Weights of a small transformer language model.
Architecture: learned positions, biases, tied embeddings.
Training: a variant of Muon for these matrices, 222M tokens, 6769 steps.
MLP neurons of a small language model. Each row is named by its layer, matrix (up: input weights) and neuron, and shows model dimensions 0-191. Each number is 128 + 24 x the weight over its row's rms, rounded and kept within 0 to 255. Numbers have three digits each.
After each neuron's rows, "fires after" lists the tokens most often just before its 100 highest values on Wikipedia text that the model never trained on.

L2.up137:100117100136144143115171125104093121135111162107142129133074187129144131115140102108122173086144125144124130141116153106102124149154169153128104110131132189148121146137112111138115105175101110114181101128070163105107068142200132141150126078137126132146165129149180113128141124100113159128085111149102158101164065092099134145133102129121093125120134114130138144167113149123131097140117113111127130126082132136118136109149144105169106107117143096133120146144162125135135139116144127119113175110170176154151124115096136106134096120151135092139099130109133116134120111098128117147
fires after: " |", "-", " the", " ", "|"

L2.up227:110166086163119086164099113137128105167153131181139174113126131141116143117145124121138087153124149126087130135115121148120133117122101135093134061151154131098104138138139101121116140112148149145152124121146081174143110134118147137135191166138159087141155157137101160141088095132097136097106132139108141162114101110139128142091084129165103129133112151128137112139126153163114112135089109165114169163156094125140108158093173109107101148130120124108151131128111129119158152150153109147082121174076134132080140133106123145112120140134113121118122160104128127133074117170105130166
fires after: " ", " \"", " (", "\n"

L2.up286:089128116144115150107101153130115125139122154119165118131106110104113124093144147161122158123152184113103198090130103145096083184157136120173102100112098122156152149094129139111120102131131092110111153145127139110111102073142122117174145135171109125111112131109112140123147090175125147138109116163106175113142154150096119155089091141101125155135160142143132138115162130121086093122155183112126097126129121144166108116151117126128153111136118133150146154116153114136101109104092145131096141137099079100110137132151130131174130114141128124116137139158137173140162138071144092160
fires after: " the", "-", " The", "The", "ui", "th"

L4.up561:159107112184087142073116150141141169083130142150138150150118098116144121120124112093116198144129108128134118082133177127125141109145134127121142152130120111125154158153125107106131140149111110131127132130131125120166103127125144117093161113106129100133087170129106111126137135134120138143111118160079162119127151147113118124112121116167129096102138109129149127121163177135117103145157103121104154106106111128115111147086112150110094064141175111141098126126151169105111122113130091165127128098136138133128163131129147111056161130093113158124123125207111138148188122127105128081
fires after: " ", "–", " (", " House"

L2.up406:139163119170107112143102105129145149113136100080166114121071169091152120135120112144117104143101150148126123107150134101171116119150149109084100129092169121117123114157115127129104136128131106116133094135117118098097111120161152143094174151136121094157100160147130129181100150141109144162125151113100119136145102114125152167134119134141163164134133149169110162151117107141159100093105107139066127104119101192136122141123153088153119126112104102133114113094137108134080091127133114122155170157100127136108097142103116118157127184132101104152145129142120154173137127088129160155
fires after: " ", " a", " to"

L4.up182:161144151125146106121155103097132099127122156135124176174129157147095124125132117132174118150139124128112118145111144126158093099154137141137141101114151155084110143148144099134111104096111126120117057114104130086156155134137126154145112117151136141135137103108096168144117145163154118107146122146142154128120126074100119123103085127110101163129102141166108114134110123121137149107112131092161084124122062103081103140132151105155084082111144120140126094167120178138198117099150149143124099128077102155160129120129125130118109104142096189103133132173140126134125108139110143140
fires after: " in", " O", " In", " Ne", "e", " Al"

L2.up533:139132122159132138121127174117161120160176131105111157115187120144105128107128084136144120094093131126089143158101122164105130127141131116115156092124107150133138115145110133150123120100129112114111084118172156072131105142112138138100126119170133089146133160103130071138141095119158112125108125087083136153138131155114125109105104156145095110144171102169121125094093108125143124067153144109122138157157120117164147154136167107098148142180113136124138113131164147179117093147163091146088167138142111124115089096145136135183120160139137127162130099116096148116118127122153114111
fires after: " the", "|", " a", " The", ",", "s"

L2.up435:137136095106125125137113093133139157163163168095177142125123147131113136098115125121161137108145161140140149134150091127098157141178147140129152131144130173121122114087127122112140139118123152105097165133087134114141113132148164090142136174102136103134121160142094082109106097155103130152131080110107100071160118123105135181137114118141105082131145157143121116131143131129095120136124122154166085124119114129139108092113122184086079118160116144134150122163125118100157133079116124116148155088163125087128088174096130104153131148127138119113148150107121181132158148141093127094
fires after: " the", " The"

L4.up571:128114123114148133096110088184135120121125123137117142117170088125150103088139157110142162148142128132089125102106120119120130126077123134165103119122098140078133148162140133137131161116132085095116121129128119124048149098153072117118157147125112156149117097131114120122122085175126125125142134130153112076161123087114139123143159163138102173138142168139162112145107172138136119142130123125121101116124151088109151191138105127116047163154132156085143140120139121135145115119147107155157144141129099128131171152123148150114135122106155123095089162158132133148158097136133094120
fires after: " ", "2", "4"

L7.up133:132097128160178144143181080148129108110137140103117114146151155098121104122090085153150152159113133160145141166124144140128115134152099124104086138111178157120116163099140153157154127165119145137124127137135161163124137099133100120084118158135142077126095169080131135114153113138134130176126101172107115106164087115149132115125142137152119118133079126178106125128102137140136089153122092117113124120162145113158095106151122150104149151131145094087151147094126094119124111124157170104112115101151099166106134115122141126141129132161104165116157130110071152136094122082138134109
fires after: " a", " the", " an"

L4.up482:135166143136102096092099104166119140108170108109122142133108144073172148130123132143139106148096155108156089109152110111131129175107147156103057133104113129116166139132121137174081095155133151119129107118136152119168118108158129121107143119094125123098097119121126118097122100129119066169136107157131164135129111141119180102130083089111125122115147143173166142151150151173098128139118090126168140124162126142113125151130176100146110100142145149135099116091125124103143113149131126155118101117180157136106132139105113170149135130139167137131110143125157113104112131079129162151
fires after: " ", "1", "^{", ",", " pro"

L2.up195:134131111118152104134091122141136156093147158143107136145087158156111106098149082123109145103147153138146115137113152098127127123152113123132174142156090152157111151150102113104161104140096144101136111171108125073093142120145127136093146095188145123130111137106160136112086138156151132113153119121120113165144108120073111138204106131139124159138131110162149161097101127165127154111115106129142111113101099142108128107126145086190137077137130133139095096097094125167129130089131102109096170151140150151159133129125165122145129101137125134176134120106146127092084128114141116149
fires after: " of", " to", " and", " in", " for", " with"

L4.up223:129140108108135133119116089149166135096152120109162155123131142121125108129153069103150121097092138109145124152118109114155165167129162118098139143101118094128147114172155099116123126151107116084087119138118135091090125108092142117084161104151088155181123133124122113136143133116118116104153099125121118175119132092150119075093148132149095189132095144177092136140103142131097138129095130101118139168119146142172154135120164100107135124131129128170124145113162150149103151112189133096147155135081128165100151143108130121163132120134157130147142089094106153118122153136139148168
fires after: ",", " such", " ", "s", "0", " with"

L7.up543:167133106168142108152115105153142114125158125153166122135160143119125087136141129141088120157111165119187129095134121096111115138105154102087113153076146138114145122094170159152106151205135145110109133142140097135139073102152097100105144140124115132103150114145063123117103142132131151173119163102124108106119109132117112121133145116135131174124108126134115116099102157132153101146119140136143153139100095072103166148132099118157101077122151141146133104080143143122167134153128124148151123166120104086145126144141124139069159160146146116136099091132111149131154101123110145130
fires after: " ", " |", "s"

L4.up339:117099147121129160110149172072169139142127064140166128140124124141170107136133086109131119143148090128103116150158119130066170106127160161116115116130151105130106139116161130144101136113146146123158157103131144133143144122135145126120085126122134156165140109117147140152108115175122124134113113135101142070139084124117133136089082096108117131089162131127101131146122158122148108106162160112151136146128149132190128096097190116077102106120119118111141144152095127141149133159122153124116124098120151134142100143115149129126149127107140129138145095091101129194119096074099170144
fires after: ",", ".", " The", " the", " that", "The"

L4.up326:139132107102124085101151164127076139112172131133127150135099137121112136173128155116145137138115135129130091083123101115131157138141124153144148143146118106158101138156125111108172113168154092131117160110093112098111165139117140152125175165139133135125141121135127161100098135110155131094127116146113102129131174116151078125104177118193128137159145118110103126070132137121142146148114096183135153082135098103127094129135124125136149058131139121151137136130134158144166175120083101089136081140089147132129143105102140103148160088080133139117151122146132158112141143134099122104
fires after: " in", " to", " of", " from", " on"

L2.up492:118169161161146133138119111167137124161154120125134130142136138098086102157134069144066128131117142088127089122124103115137118084153133108185107176129187101139148112096103079153126146181144114107144198154127146146132130141170134134128146147122134125129130123124148125077129113113127138151135111120116119080065150081141144123146156089128089133113099174117137113149119104146065121122164106116132102144138114156100117145106123088147098117129120115137131133133163151156111160100158120150150096093114119151137133118096162129152131135102126119154117160121124099152121137130130115150
fires after: "s", ",", " such"

L4.up82:090115115130125138140099083096074092151162150097102169179182148116096168118108124123131104085119154117176097132093113111150129170120113138150132120137111138113157155104145101121131118130145132109142116131095131088101137132139156164113140143080123150150135100133138162108112083124157113130117168151096171157151105168127157171143134129147142155135119146117160136130151110154134117121148117113116106129116124124128071156090128141137155107103149121152152107096173110111148161088075140144129082146104118118154108109106120160133108144126138180108118110130167091158135126104134099101
fires after: " in", "1", " ", " In", "In"

L4.up244:098142117120120148086109113108133124112091094141111149135119157138174089128115150142146129116102125130097114171117175179117151111198117134119135102131099117146140102141140113133087100109126109184113149159101143126126084194154107132126148161126126125104121137126126122147083101130083092125165130115117107115082073098163152099142137146142105107139106164130136121132078136165138138087117137138131140115101107116121135140129129103091153131154186119145135113136134133140110139150166121162112130153081162141093170105136109125169136142148106096142151112116154154152169133162098125146
fires after: ";", " (", " ", "\n", " |", " D"

L7.up573:143066113126134100113116128133161132085148128124153154148148103116144151080111147124161139118149108105156126120114136105155132122142118092156099148163160146137140147109147135129121167125120127123103121128082102162142104139094143118149119149137128132140057142128126132126105080140140118100127174125173151132143161081117140110138146104096107148138138098112119167074115122102122105133121060151125098109126131085100136156127142070149128117153148147128155116136155175166114111120121121134094129074117157137164132123142105179125109148086151166129101073084125146130139145136158100135
fires after: "9", "8", "1"

L2.up630:110126128123152138150147097142153093134184128157117113131124164148083095140122095159145090115113125103130091157115126108115141116139150111177129132153126140179104141134133133150147147191110082099112088132130113138150125138106106127107144131131161159115102124171128125181153138093104160167115119150150131078100141104112177111121129128109112118146134130127110130116148093154102079152122128152115091114111134153123153150123098115123101110127126150173123158099151131130085111110180134156115119137153114159097166137155119102091171134096110155171151096083112089158112106123127107092
fires after: ",", " such", " well", "s"

L7.up327:103169099137150089129111117079136160124094126103068150096109146168118111111123118114114162148136110106126106150088141122108139130113181138107128109160097131166130127139136130164120160140091101127177163116116146099144122149155135107119124118148098134142170128200128109103104154111137165106144155150126148129116162112112152121141120128157079178092106139144148173140138122110130143121124124153125154089122125185118132113160127144102077102141131129112126080167152138124099096099126105104127094123133088136103128117164098153135094166131136095154094134132105168159140119125157142134
fires after: " ", "-", " (", "7"

L7.up431:158099102128159119135097133117152128136136074092118124100106084127125141148167144140078119114174142132111147160145107098120103111164097131111113168161153135111083183131190141131122138125145142085090108096106132143148118130116144142084153126125148075147105155157195165106135125128125131159118140139133142173121131089115102162101099126085123121096143107155105133127112130113145151120160138156155101092115113104139150160148145117099109133097121144136145155128116146144098150121127136166149124089134153112111163109145133159161119104095152154133108117094088163159143121127152142087
fires after: "0", "9", "8", "7", " a", "5"

L4.up121:163152098099150113128089150155127100119080138117104167147098123161131126145131085132136118113124122118128142124098082115083129108162096145084113102162083117116146131140125094113144118171125073124129129122111112117186151116161085141113086121125122131152180121125068139131114150167149146160172100175127147133121140163118141161134145152127131159173134129161106093111142109105082131133114107156139148069099136128170120116178144073139118106133135136149129117142166084138120129129157103150160134131115109122136137136133087132144137101123143117088124124152186128130110131133136124132
fires after: " Al", " the", "e", "Al", ",", "s"

L4.up5:105100143140149112130122171076137144144175107107153116126122136134116097120122114132160168181122119140132130140131139188129109128158112093131064096123133132099117167106161093109079149113160138119093173102105087128133125093134100126125139138121133134130129111129147132132113145094190130121131173111116138173117159122168087086105095167109144112127132143146139150097125097134115157094084145147144173159104137138160124172139159143114114159133115184131124146082113106090093121107130150090124098121136138151103159110119153100127108128129110151159133132110132149123124139096158147098
fires after: "9", "1", "0", "8", "2"

L7.up278:131070121167116118159147120129153137143148144149138143112177155132107120100106127154141170101130150129127124145128127118102121133145169176105113086123113113111152104111095136115100121140140109154093161101093169157147152130112149131135117174136160115130125118128148120111138031113146090109100109157067096067177102132138144116118083146153148159148131153130153108080113117142116089121156101148131078132113127146156135099107159129085107121175123110128131152128137134138142099098092156167111129125112121125126115142161136142155158107135148148098122128134153148114156134106134114163
fires after: " the", " The", " a"

L4.up33:137118131110173117106151110138128149174113163112079134137098187143133117104149114094129156117136114085194135083098121121093093131105096159102141137103154127169125155149125149104121123154116119103117104098136159113105144107153178130110166118132111124125136114117138143137123154175142109116146127104116154116132131127071098150152113152154133122132140121161137105097131168168124155146099140098148109145126104119101113148142129164126105097133102131147115114105071152134136137056093138093124110188102105131152130184144156129149127143142116137147107155115140145128104191131148134124
fires after: " of", " in", " U", " among", " No"

L4.up143:151150087103106137121151053198097121107131127143108131108113103172137112188152120120123137146087143109120156144121140130148157157143117123124146134093121174121162134123101141104134147120141131145137122149167142103141074160139132122120128116139115126117104129118118123126073116169141088132096145136125162092105119151143144099086119128160091170158146112136121168143148131179136093095112116136132162127152087143159098108079126111124100079166103114106121148108169138100153164133136144160086139155126102165150141134129112156080115138102121126132148109129133118093145150117119114098
fires after: " ", " Born", " In", "-", " Star", " in"